Weights of a small transformer language model.
Size: 12 layers, width 192.
Training: a variant of Muon for these matrices, 228M tokens.
MLP neurons of a small language model. Each row is named by its layer, matrix (up: input weights) and neuron, and shows model dimensions 96-191. Each number is 128 + 24 x the weight over its row's rms, rounded and kept within 0 to 255. Numbers have three digits each.
After each neuron's rows, "fires in" lists the words (lower case) most often at its 100 highest values on Wikipedia text that the model never trained on.

L6.up177:073142143099129127101148090128136136133125137080124131104099098158144113169156102085119154151163131139105119086142141137132096112124105114147135070125144163139113184115132155163113136121120108134162135147134137116076166144167118096134155130136115146112109091117158109099136186159123123145
fires in: "was", "through"

L3.up381:135214122122128075132116116144138138157152139143148094104119115124153140097144105142144140136149162129088141122099126120130141080122136132072132103132105121111136146139113125139146120099194131135120181102125131078098140139150147139100115109158169120167152114119114155136094102130167144139
fires in: "the", "he", "they"

L3.up628:113149092135106147157117127135106065163159136133124145136110098118066167112156148099155114145140180151121150125114158121148094158142137159119154073144141116120123112117097160162126137142138136158127159126126122157143108134122134122132097114103166143160140150136179151142133083112131161092
fires in: "after", "york", "as", "a", "the", "year"

L3.up613:113189100077124123121112127109110181118138146134130147132143081115117107091106149160127125123106142119180127149105145102152117110116090125128139133133112098104127158046091127160111153066117122140131135150114138128185133107089139103144125142136150132150154145134110101138099119100179158157
fires in: "york", "world", "award", "works", "awards", "would"

L8.up508:120110112116115107104170117126107161168128166156127127136133093110090138152112147105150142098092131153106157114097109124136179120100169169153091126161072156136094129145124111119083172119150134107151118147097095139122126137131108122098128133120154106152128137104164121121126088122150142091
fires in: "there", "they", "their", "this"

L6.up59:158126129116114147130110112100145105119106071115145178147123124126132171115151117146121125111124118125102143130143144094137128131156100092114135111098111097152152162102150109169112101098138151102138169115181141127125122132192145129150151110099144167162110111135129142167071142134114160129
fires in: "released", "was", "release", "releases", "loss"

L8.up720:128154108113129082113099118082152115158100126104141173116092120132101154136115123089124121148115155107094120103119136159139079148132135132131160086124116118168115172101076154111112209126109155092112119118115157125151092121115135103117159148134134139165119110124126127136146108119098141082
fires in: "were", "is", "became", "was", "wrote"

L2.up115:134131121134150109156155115127110082102125120114161136074155140146146107125142128091126104131141110179169138135152124124133094117133156139114158124136127179131132159154121159115121110110093190126088129134146087119125183093096147111112109121131117159147072092167133202157197139145121118128
fires in: "from"

L2.up168:117108101164127103147150174103105210114112133100101141158118134151166141123137101140127092129119117092148163143129122150116131133106135128119088095089092053138108124071109113180146125122162134086125139138152110085200093142153139177137115151120156111130131081111137114161125139133141157163
fires in: "the", "there"

L2.up9:117164120137117146144093093144097159142154136124111134169143142100139136095130135127141082114157135117116136147128148139136169192134120124156123104124118129133090101131121128095098087138119142121122124109143113109145126157150132112135145110105142167141106054153131118169141121167156067091
fires in: "he", "her"

L8.up92:142152068143099128112137120110129136134108097182145152119115125108138115126065158127120129120172119144114132116127153156151102133173134096122152132153140122131108115123126127199113116092204145117128106121131132164098122166118140153134137137145171151155075111106105148114086151069123129093
fires in: "with", "between", "on", "by", "became", "the"

L8.up644:123102108083119132121130120118120145113138083103110124111122078122111139125134160111092093107106135124143148105163168106094142149123152088125112121127123125086125131142138097131153125135163138134089149096136163120126106099146152129141106131127124127128138134112179150137132162092134138129
fires in: "total", "other", "district", "original", "historical", "has"

L3.up646:069111151132147152105138126122121116114145121138156138116119103162094139161105132084146104105159124157186126113137173111127117141119130107120126121115164114121124092124089089114086099148126109099145137126123094117106125154098138057127125144170158126120135172147130139153117115121159127135
fires in: "the", "it", "she", "there"

L6.up675:134105126047117088155089111157155127128123107092130090148175164144107111065071122116149105138154110082120141118149140154158097129114153143121165084116092144098129174123153117141133090126130156149153135118135129113148100095173177148133130111144145134101130093084129131160150105098137140159
fires in: "also", "only", "as", "keyboard", "jones", "maryland"

L8.up218:118101119137106111107138121138095119119143131118165161125129191140138146123130134133129148088116147145110138173106157143097105113143096136142120116114118122116138149143103117160127116103130105138120082146137145130129046162147096087123109172142139104104085140141096114117100146091166114092
fires in: "the", "known"

L6.up389:128123151105119119129153120146098123098133128125127101161177112125098115156090151148074163083149119126123067160132145106170146131129116107145145144144080143128139133111071160115140150127188192128153142140168093163144126115114136121098117148103146120107117108097102137154136110111085128131
fires in: "the"

L3.up110:095130139132108109153097135113143091097089125132137171135110177133138157125113156168110099126130129173122128144115134118114168139077104111132120131117141106107085081130090135120151184126142145118070158110148112132159107102098122195077131129106129124091141167160119085140134143149164109181
fires in: "july", "august", "january", "june", "guitarist", "justice"

L3.up612:109080142131110121106136154128147105090151049115123113117164143137146184165130154158125097146130110095145113147135156200132108128135143125119125133108139147156132146088119133141099116126105091121131112098125109139106165111168152129159074145112145160150099096158096123092149113137113120125
fires in: "from", "full", "currently"

L2.up116:143099147143136158124096128143125141135148138112104132143147135110129145099155132180135133105132131111099132153105145104103143134121116137143158185152151121155127108161112160096135121139093126113151142131177101099148100091096150129135139070093133151132119101120122114115146115116128171097
fires in: "following", "followed", "november", "founded", "follows", "north"

L3.up140:120138164133156144134137137148122161097149124095139132127121142123135112148109110161121148126109112116155103113148118107136133099134137130112126142125166109150151144082138103117125129104180119145141097106150161149150141143132129147114115126122105124154134097101139150161088120104135166146
fires in: "2015", "2020", "2016", "2017", "2019", "1999"

L4.up346:108138133115164122160108134143135154099120112151105157113145134135175122091134141129101168109136111126142083081168107095108133103091102086174099148152131106099121132115127112139098087149145125136128149142101126122115118112168132101131126128128170132096138113141166145129147140203147150141
fires in: "that", "which"

L4.up198:165120124113115113073135134157092150094129113116126118106123179141148155148111141131141115086127113132160144155124162104098160160081131125096079149099105136117127108157118122136157136102121126128138150130125124128133120153082123120109107106122130139145155208135108132158131144118162159132
fires in: "their", "they", "seychelles", "keyboard"

L3.up759:158208118118117140116144107127124115111132164143100120122130100154143163097182120133132076166131103113131144127135176138158085096135113088112123119121112128125081111136093098142125149156130129098109134101125117091062104129156116101127166167125132118142171122123115163139125141124128137146
fires in: "were", "was", "west", "western"

L8.up165:119121144148137116152123113165151096125084164158140136163135164116129140157126119138161138113193091114162068157088173138096114122101117105115130137156158163068148168132100142118094093128110105112175115103122110122130152143106134126147106102120121118109118134129112131101085115119124107140
fires in: "the", "to", "killed", "not"

L4.up763:122154130141148114098108127117153114125103140094113156102107126157103169163142144126128091120152140144141111180124131127129123109132125115077169124112129147141145150131148098129127131169176121105072135132132150130136137088087126130118148112151110156106160083148104151165103134151153126143
fires in: "were", "s", "goes", "esp"

L4.up500:178133117083134122146166125146104124133165131116137138146139118113126113170130123095126135135105117072137118127148138134128138132098103098144132138135122126105159136133134130115108150154154126148183121138160120123121098141139109128138175124111098166152145101111131144129120133130116089091
fires in: "years", "year", "world", "personal", "library", "early"

L4.up275:148088165118140156094136163144107110132167137085092135139132112115119146111094107116111088117131116147079141116132127158089111147116097105128109138085156091144132144109115170124126134105140179121119129141185095129115074111101162125128164105172114114135135140124167122180157110122128085111
fires in: "january", "early", "april", "february", "march", "aryan"

L8.up634:129122142116165189071121113155101119091151168132131126094110120140137118098136164150116144135098168130159103117150127109096141125144106120137162091119122090113176148115124098167147120143140142112135135159102131122114113128122157151093117108142183113117138130148173164176091127117134145157
fires in: "the", "university", "family", "country"

L6.up725:144132184123175134126112166104115113085084112148134179129140160177135142136129134135123171140105108157115105140138127101121100171085148120133096122134156132133091112121119123137122151162133126114189105141129151129126122125155086129107132121094107149095156173153156139117127141105136141102
fires in: "his", "this", "where", "history", "have"

L4.up129:148066126117109135132127159115152143148131119164127110103113101140120158121188137125126124055181100142115131151117125172118120109128116116119124152140121177153135098119119099106139136137112109174148149081102133097130139136139115154138131130118145103108136132184171126131118104118128113155
fires in: "two", "during", "due"

L2.up447:111092128094104173103145124125137148176082107103113156133100088105110121141115093102129151142179111123148139173106120131152120126123131127170165156118111130118126129130126115102099160148151133111101133142129114139120184097129140179134177094065134144125125124106138098139122103102087117125
fires in: "he", "her", "chen"

L6.up559:182137162120079124139134164114121127091124141122100166112145141124134180126124131122100102090114102123153107131147140084172154108122082133149136118116144098147111108129129114159136107143125100127174112166151120105120091124137110101120107122126145149163100150103125154142116090137131161069
fires in: "and", "with", "an", "which", "along"

L6.up367:104158105151132119132116106171112142109142124155076129165150112124148170152102095133150123123162130164099147119143132086142113105103145114144123153092106141105104152130168124129148128129104101123122118135120134121149070164160109158096134115148162160112140124143147115111133151169120131121
fires in: "like", "which", "that", "before", "site", "side"

L4.up613:131126089153133162152131130150089115113138120155132127137134146128114099112105128107158143122120147116115111104108116140144130112124150073137108076131134157111131112107146109124102128132143084103103146170151114093136160163116125090156089148108153145122179142135148119135140137151143115115
fires in: "at", "national", "attacks", "later", "attack", "attended"

L8.up715:121153116145118112087093160148112134180130143142124099123188124177146123163152098145173134145115105148060093127121139121110162114119101149171115092152115108105135115087118137095125122121120161098130124120166094119094131148096105150138120148134171129138141139139116132148129119087129123099
fires in: "which", "most", "while", "new"

L3.up105:120122147141078051144104141086132091137114113123151121136158142107116150164135183169137104142142079121094142113104121137139155095086118144164146147129088158109157143100132119106175115121128135125091115121154125135109119125119067178141143129099104166149116147121120120158142184108164094093
fires in: "january", "july", "june"

L8.up572:150129136149177098102176129118143150165153146146113147134118089147134140142136134110084116136124117140120153195148113129105106132123163149106129090108112107153107138130143147118116148128135110089166161116104061117169112158107124164145151123170179127109114103143139159142068119118142127174
fires in: "are", "area", "award", "two", "railway"

L3.up184:137103165152183102125113150123136116112146135111111137102148120120152201080107110114104159136160131119126124117097153130162169142107183101106123134119122111122140133132105142135133132115116142125123123148161114140105134113110127143106121110129197122115162143077182143138096123128079132141
fires in: "which", "while"

L2.up456:108146158096147081138117157131138189093124107149133102118142115152152116131159133137110112120152123132139174131127102141120101122158142131111086088103082136131191178095148132098128128154121173100145162086103117074107145129132085116117151117118126146172124127144162111150117173089175120148
fires in: "from", "wrote"

L8.up303:097105095108121123121151105110102106129155167123151176094130126122107105137150139115111109090106139153149049137100111144147134153164150107119088109106107116127138176117108095140111138134107163154086127152119071164158112115135093151154129185108155153146110171124138109131128158151128122093
fires in: "the", "that", "they", "it"

L8.up116:146100157142124136090099143120140177129164130096133103119133155157129128126088140143136141133126151163140131131147158160133106154114084089086108174107165114139139139129171099112077123085129145164158106140134092144164132124130126153112161117125144109136148107129145109167127047130163098113
fires in: "early", "january", "july", "february", "built", "agreement"

L6.up716:107078137136104103141144168113082073161093134122154151161092083116113128131122128117137157128132096121137148101105138152163129135207123137142161105160128142120090120115132086148127104129146105124111130118127106109078103094107117155104119115142129124146110126093163117175129122130126146114
fires in: "of", "and", "is", "office"

L3.up398:139128152124115072121145122128170099132098174104132119153138103163146143130135138115156141137125097074121119117098150107142125152125116099154164146142147170068147160142150131128119168157089131105145079162121146162126140070157108144105135123125138122142111118114103073124117157148120146119
fires in: "was", "world", "well", "goals", "jersey", "where"

L2.up539:141112097076112130116098149144132112125131108131163130137100114096167116140128123109117132103149125136129154154101159137076114095114139087138129159115129117134164135145150146140093109125102113146135142119158154135140156092090167135087154113133137136091118127135081112140087118131124120140
fires in: "november", "number", "member", "december", "war", "members"

L8.up505:126135174110155074118141100154128177116121089118100125068128122148099125129146129153154119152122157103117168126111136092129146137143102151110146089143146144158121099113129126083131124127153164128089141172099107111124089130096097120130123119115184106138108149138166123164121115111103105127
fires in: "first", "the", "a", "february"

L6.up130:137083130126125100124089111171148159166101136150114138132159149132136102091107155121111142129170104152112104108128135129118126123169132082159121116110143097150068097132099160137151112083101133108152138155153112106115102115111163163092107106144160129105085136113111125157141132163137148111
fires in: "and"

L6.up551:153129126137163119101132114120137149158133110104125085160130118133144136112107153107142165114058123117119147120104140119155160134147085139140138129166143105136167152126120117088160110087139111137142127132151108140121112157101130114113085142106177139085130118100102117120123109140152142101
fires in: "and", "well", "were", "world"

L2.up486:148146108145104134184144121207106144176123106139127127132129136121174101151104148127142108140135110125118133127147115135116136163150097147143084122174140105108137135092145111137122107136168145083115143099109153094187147155149126107126150090085136143133131091137146089159161157107087093126
fires in: "he", "when", "where", "york", "zealand", "her"

L2.up395:101141111094111153122140128225118131129157129131151125137135153082104122134163144138112139136102134071120109094134121125126099129102125172118088137141183108087127131117097118141140151133116164147156121081141110144118104091114104112120134134112137136129126131145123088074134051103165138105
fires in: "who", "two", "would", "works", "won"

L8.up531:127135116142129102154112139160117112175113121159121155127126104135122128117113108109121120111132124153117161122174109152181105113155152110141124158137139100103133125164118097124101125116178147122079127082109150145166083132102145150157155148114142156136132082106156149132130112117137162168
fires in: "has", "have", "also"

L8.up46:160131140132143141099093166122140122145125131142124154143158130139161107102133124094137099134134136163172141135153137137127122158105123123114119106109123135114115128143085154127107117118147141147123131154122138141146095147135118116137105130115152108090093121135165129123146130120130111103
fires in: "with", "central", "several", "liberal"

L8.up492:121154139107108129096140148129116118113088119122067131149116105172104116151135164088083188150104112132142136111114117136180161170110127149148143097121127134105103071144142120132126146136112142136127136119162119161160110141140101119151119135125139138114128113139116098129084158140124184084
fires in: "which", "where", "african"

L3.up673:150137104154094148159101135087140115112113073119122158145119118142089127145115154114135083132140126072125140135111168162148103118156129096100156090118181137144099134117107135126145176133157118117181126090128123070194090162185134161141119128128109163138152120127122147114160135127151112141
fires in: "the", "they", "february", "there"

L2.up156:160171132172079145135087150108143130168101154099101085129143098111149170110127136123115134102130134157164117185106132121172135140145101132142108137109100143138142112142133123057099143128141098116144114114115144103145124125100159133125146125075134153135116076113135118157085097098166081142
fires in: "he"

L6.up16:143136119124108124127114107148155187095193142141097144107120166147147124085143119094088146127136114163103166100123145136109129108168115128152123110093130110138127143137149116114140092133148147165097099129089109115110107125138123120104162112112120140071121149158116065136137156140103131168
fires in: "first", "last", "1st"

L6.up677:116111127151123137132133109124127117115123118121120109137117134176114168075092110099133151099126134145126126127166111139135151123121134113117132102112142077125140152164175111099142133145137111141151137110150137153158114098091115136163132140110136128139118113133112147099166114173148101125
fires in: "from", "and"

L4.up143:134176136120126104118141155134107134129134187141114101122132129136098125162109138139103120098125125111069115160130217083092093125152125164131106151146098174109159112110162119120070177150091125163142135143140081105143130138165119137189149142157128133072136136146108100126114107136078139118
fires in: "first", "many", "man"

L4.up550:144133144153137159156115118118169160115154125126142124140144110138155111140131121166090088102125134126120139121136181144116106167138130079130131154166073101124128093122119105127122154142123109175122093115096122121132127136105153147181139131091160069099159100163129142147106093113106118134
fires in: "two", "years", "state", "states", "type"

L3.up662:145130139160142122140149154167161136160146189141100123155141144116137148134158170098090157111100128188106109106111124105112139152141146110144153113130189120147095117128123133098130113102121112138124110117107120100108136121118128082151155114109101085131163139154148090133072080143141083111
fires in: "have", "while", "where", "however", "white"

L3.up623:128176132152155080113100113153108138163148102143172182149140146130133102157117063129117135142114088109159108087127137100123132113143139126141161115114128130152120109142149112114102141081140150121140139110151126130138112172114086145129134119157129138159197111166134129100131158128111164110
fires in: "west", "2020", "left", "2019", "1918"

L4.up31:126158103147125131117107126090178161107095137122146129092138159135157111141166131102088161095081111135130083122161120159107094158181163146193148184108108175139098133119133120151111125127126145137108103141078139124145118137144115100121122115121112103135163125121156099118106164178130098129
fires in: "they", "left", "apps", "september", "last"

L2.up704:133112154136125101092115161103106156113108137135086099189127132112139156153107108118124096102139111124173167136147123153129103127119122144141142140075094096139138081122117111130152096156111098113118104177128103118133121104098125161140094130145133120167100102166109138127130132135159142172
fires in: "the", "total"

L2.up738:089164156088130176140115128156131126147150138191104112148142131128142110150180091094113123144121119140123117097122163127088121132141118150150082098138114114109127126141104125145131183130121128138120201133136095123146119096154146103125122128145102129136160103138095142167204117093131106090
fires in: "for", "before", "footballer", "information", "following"

L8.up663:137130107095110151148144150135147150118167092136115146153117108114160160082103136079138124167084137109080119102127131115121146119120167135185164105132119105106129169116110095151120133167110155144141160114154110141117103114144122139133130154119135161104136149138081135127127113120148135140
fires in: "release", "released", "preceded", "releases", "software"

L4.up614:161117156100134101139086164118102091106161094110182124154088139134154106161099121089108118123149154119162094155132109147144119118151085116175171128120136100113134135097123076091146121124083110091152161135129141136151134134107129140127131135098124101086134131140177137090162130129160113100
fires in: "only", "world", "would", "community", "well"

L4.up124:113149138092132127135142148128173122122144116125185151094179122078145091119120147119126080108191080185112149093156141126114116106141138130134107134083100104150100177091152091102105082088146128157152130151169113127131154097153105141159108134098139141069141152145119152149133118142166137108
fires in: "with", "without"

L6.up336:127101127084152140091123172152069169131129137102124108129120143147163179137112178149145111117144136146117119123133161137116132144106122095129141097155115101143113124124121147139056101107097102138116137135123143175170135131134085122098146119126162105143161136113148144115095100150145157128
fires in: "also", "following", "from", "are", "according", "followed"

L3.up683:110137123109142156118149174147131144148094145116121143134128136107144164149077104118116105128139133096066085213109128137139091087176180150102098133123170104124094133121136111165100103148177115119119140081114125142081136114170130122117128144106118142101135100187158135137126131103128116137
fires in: "in", "it", "the", "for", "following"

L2.up86:131157121095168137150122113189146139136128108141112144116146109079097082162144142126126147130088121142142159130100160075089109147099138160146061142152154104145141148130110136168116132172090153115128131129164080092126161080144100138092169119107144151172101148106088112131126118134115107095
fires in: "who", "world", "women", "works", "won", "would"

L8.up485:147122136138150116119164085116132139119127193119119139088127073144110156136117115113125117159138114169150110134120090103165103127141087134122108102151102131091146093106121133126140137102120139124162154130112107132128104102151108110137123158173130138085121150136114103138061161100089144113
fires in: "the", "australian", "australia"

L2.up583:153149120091120139135144140155151178098134124113158114151150127132126140142138111106081121112118083111113157128086123183158072060165158116150175164103136158133162114158124117126128156147128129123162152140132089127144126110092132133162120160165105144121093133085073156088134134122087171096
fires in: "years", "year", "4427478", "goodyear"

L2.up229:125120132155098123121095153115156124159061171088143122158126116110156163131140132140152132090142130157153110155118131122178145111128130106166165133103138129146131123146122094085099122146111082099137140162115139107158123145116167155148154144059126098133128087141100115176118124128121087108
fires in: "he", "her"

L4.up524:102107145087109136137158123112126170158160121094099157158143105111115121128167102115087106135120078118096112150135149130132136147128100140136150145151137103165148106111123129112129133132104172121085103137107111104139085122144126113122134139143119113121085101159127111069140055085121154109
fires in: "2009", "world", "2008", "2007", "2000", "2002"

L8.up747:187118157081143119128142117103118108131117120131162169127112131140126146172103097179114141128097114146118122092129106111118096165145173097070166106143133148123095206133106100131149095136147151123113168128142119106119131146140123121122146068110140100146107073140134144135117143140150175093
fires in: "were", "species", "released", "release", "code"

L3.up364:146102119117121150111136138144157131124121128116149116117150153198152126099145135106136114172160102103133123126110100103155140100147156099112146116170121139133120159120169098155175135172136109173127163106134094153115144149156141108150152149112157149132115123125105152104099103110155125123
fires in: "in", "the", "there"

L4.up305:147119138125125093095142137079121142159085135153209132131117124143177126090121108122138120114142128130136119133132188143137134121127113100144094122100174118115098124104134095120079150119144156120138119142102171120161129144119170103132164145124099106134086105147130119098155121082127149118
fires in: "were", "west", "we", "went"

L3.up619:135134134144099069125119146149161091171145127124153126101147142169089143117126151084142141086164157132107124141127128118135114107145162131124119115151131099085138148150102156163118164166100095153100133134115112121131114146119138134091106094164145101125159137152132154182071115127149146127
fires in: "the", "he", "during", "on", "there"

L4.up667:138109121129047166145122171128109099121148109159138101086126114127095139128157126147165164135134138120109125095112080090112131109139121075169090147138158124087151132133108146125119128133124128132111079108124097106159137153152127142165133104151128146112148136143110117150125136122136133155
fires in: "that", "national", "international"

L3.up632:151114147138113092122136159132147095103168135172087150124151135144104116158147144126103111140154141120095120131075151138141113141156111119126106150149108126121100180113134109136173132113130153114157133115171090116122120097165112114124152104111106124162116127146164103128075074099107114070
fires in: "he", "when", "where", "s", "the", "time"

L4.up426:105154115092157127124129178114122100131077138123135082128138142160136111080146131062123125119130104105124120110158141140132130111108096126148152139161126130154155133114145136085097172129132160128142095141145165146180162133173094129160145145117141095114114128085138098134116056093125146107
fires in: "from", "world"

L8.up52:142158115097122117108136130120100133179112113116135112114099164147170182137084151142096128097122113084179107142169082115147097113125126106161132105117113122113114101183117149132133121133167101129068129130135103142113121123130131147190119085137123133091094167126159113096107093135160110120
fires in: "that"

L6.up223:102094109129109148098177118120123138162135140112093147091124117137149112169156142118154158131121159162162147102097128129174129112082146086151101093169119114137127144155146110139130121097113114134108167086135140140179133085151141111137124086116146126143099140133127092148153105107128137164
fires in: "also", "as", "all", "along", "according"

L8.up750:106163134120120138151139124153145128088136101144105135135151107182146142131151143105128110129136103119096143111136101083149145190164167136100154129140124126130145138120120153121130113131113124102131129087088143106087117138176127154134142121123121103163120148136141095097128157100126138135
fires in: "his", "left", "their", "history"

L2.up151:131168146129139171128099146125185163126121146120102102141096147131187143158106140115141118130128132152138111131131101126123159098113150132161150149156108115101061136147139149132106081129105141143126133117090123116145143150148111086120144117119131126155135067116171124158135130127119083118
fires in: "he", "for", "her", "following"

L3.up452:164122131144122151149104148128134121132101131128109096155079149134139121154110111110182124087153078134121125114131156134132143129134111138095132119150161153113127150204120139094103156115162156137133095139101103163166102111127178139149170128158115093104090144138132126101120158123123120085
fires in: "while", "april", "ve", "however", "early"

L6.up590:109101157135115093151139163112126115114154106121184126131109166130133102137103128104164122110166099178135108084145106123127134133137157102105093126165136112159106119118143130133134142136124096099082086149110107131178120089122099137127194089112136096118101138129119120126191119141081135105
fires in: "that", "then", "party", "only", "site", "result"

L4.up257:088129150135091137140100108108177185132139130079124155106084119121177151121159089127118121121157132144127129127125172178125122161159171129141093161177115130135118133085131132134096117133142106131142110164108094146117120128170098110111131146140137105109120141111158171106117122156120090126
fires in: "s", "second", "hindi", "hill"

L3.up485:102175139119104123110139101147127143154174092117149112091147139135166137106140145166120103134115094130178128162077116115124139128109134103120188158074174114178077160074140100140089101118154116116141132142133118128124139088108107117128137139107115148138170142157149112116127136097131135115
fires in: "for", "york"

L3.up213:126145109105070074066069086139154107129133133086171148130130170115157146124103127143190162089135146117101143151142119152198147147111131098108143108142142123132108125087149138114129109171109146111120142119115121132161130127143154116115106117108143141140139147120135112145127128104149150140
fires in: "about", "goodyear", "government", "footballer", "labour", "good"

L3.up442:120164121103129110149122160121140116139132159112150113119122140127144118097146092145097152113128147152147171150098134177103084141155125132134149130085146098111144076147105090119142091104084125138078086152080094127139096117104119145151117149140145120158133118137145139112141141125134140130
fires in: "world", "would", "founded", "round", "goals", "zealand"

L3.up565:085129114194092124110155147163173096120153127151152121145154113147179161201109145072106130120128117185126136161108102116126142112102156097105125135078161139130146123145146095131104121097116134097129134145144140095148157119140141167159161121104112170119096069131127170130106118128144137128
fires in: "have", "he", "june"

L2.up190:177159106092089159147125141133130092143135136125156132176166118097111094142149144134111149163112100118141102116114135137164113110152141110117158062188133122143188097093126089160102129101132154094124115166135154131175140140132136132148105122140128156143137117102073170153138191114116123083
fires in: "york", "young", "you", "year", "youth", "playoffs"

L3.up755:114123108100105102114139173152113176107132075110111105143113177134146139128130103120152092124143147146110102123117115113180117150173115095138160109148149144120144118151126109124140120128108154143120104112115143118098093090139079130122112123151161112102143146129103100125201133121130160121
fires in: "when", "known", "between", "north", "route", "went"

L4.up670:155107137123154083155126114121119135150110082110118140145113107094150149145095135113144155130152117157097157137129139136139148084135111140154151103086133142154107145140095114079131151128136160149095137165115126150134116115128180138127178162128155109141130118101114187141106084114110154124
fires in: "he", "but", "being", "became", "between"

L3.up557:131140143099159142141125099128139154095162151102091138118177056142165150113106140149095081128140165118113116135102103135117158113114152126146134170160143126083109145108131131143115111110161127108142124158108150139144126115087142174164102117175141138090159142129082145097112128157125168143
fires in: "life", "world", "york", "field", "senior", "while"

L4.up21:131105121144136171165173151138162138113161122149129141145130143155109176118153119138137135151143117127107139110084117178144119124163135117113125111078182094160136138065127106085104107114125138116098135168123140116141145176136108150142141137119142114162127136132166126125095146104102146121
fires in: "with"

L6.up81:170143090084114121139109105112124084108120106088137142132124157185136153148140136095136097093111133141090103150147132113116100126165121135111128138115117121141166145120136111155136105170158076112103102121136149134120121112142143146171119152115138171085119086119173100157124141159124130150
fires in: "also", "along", "as", "located"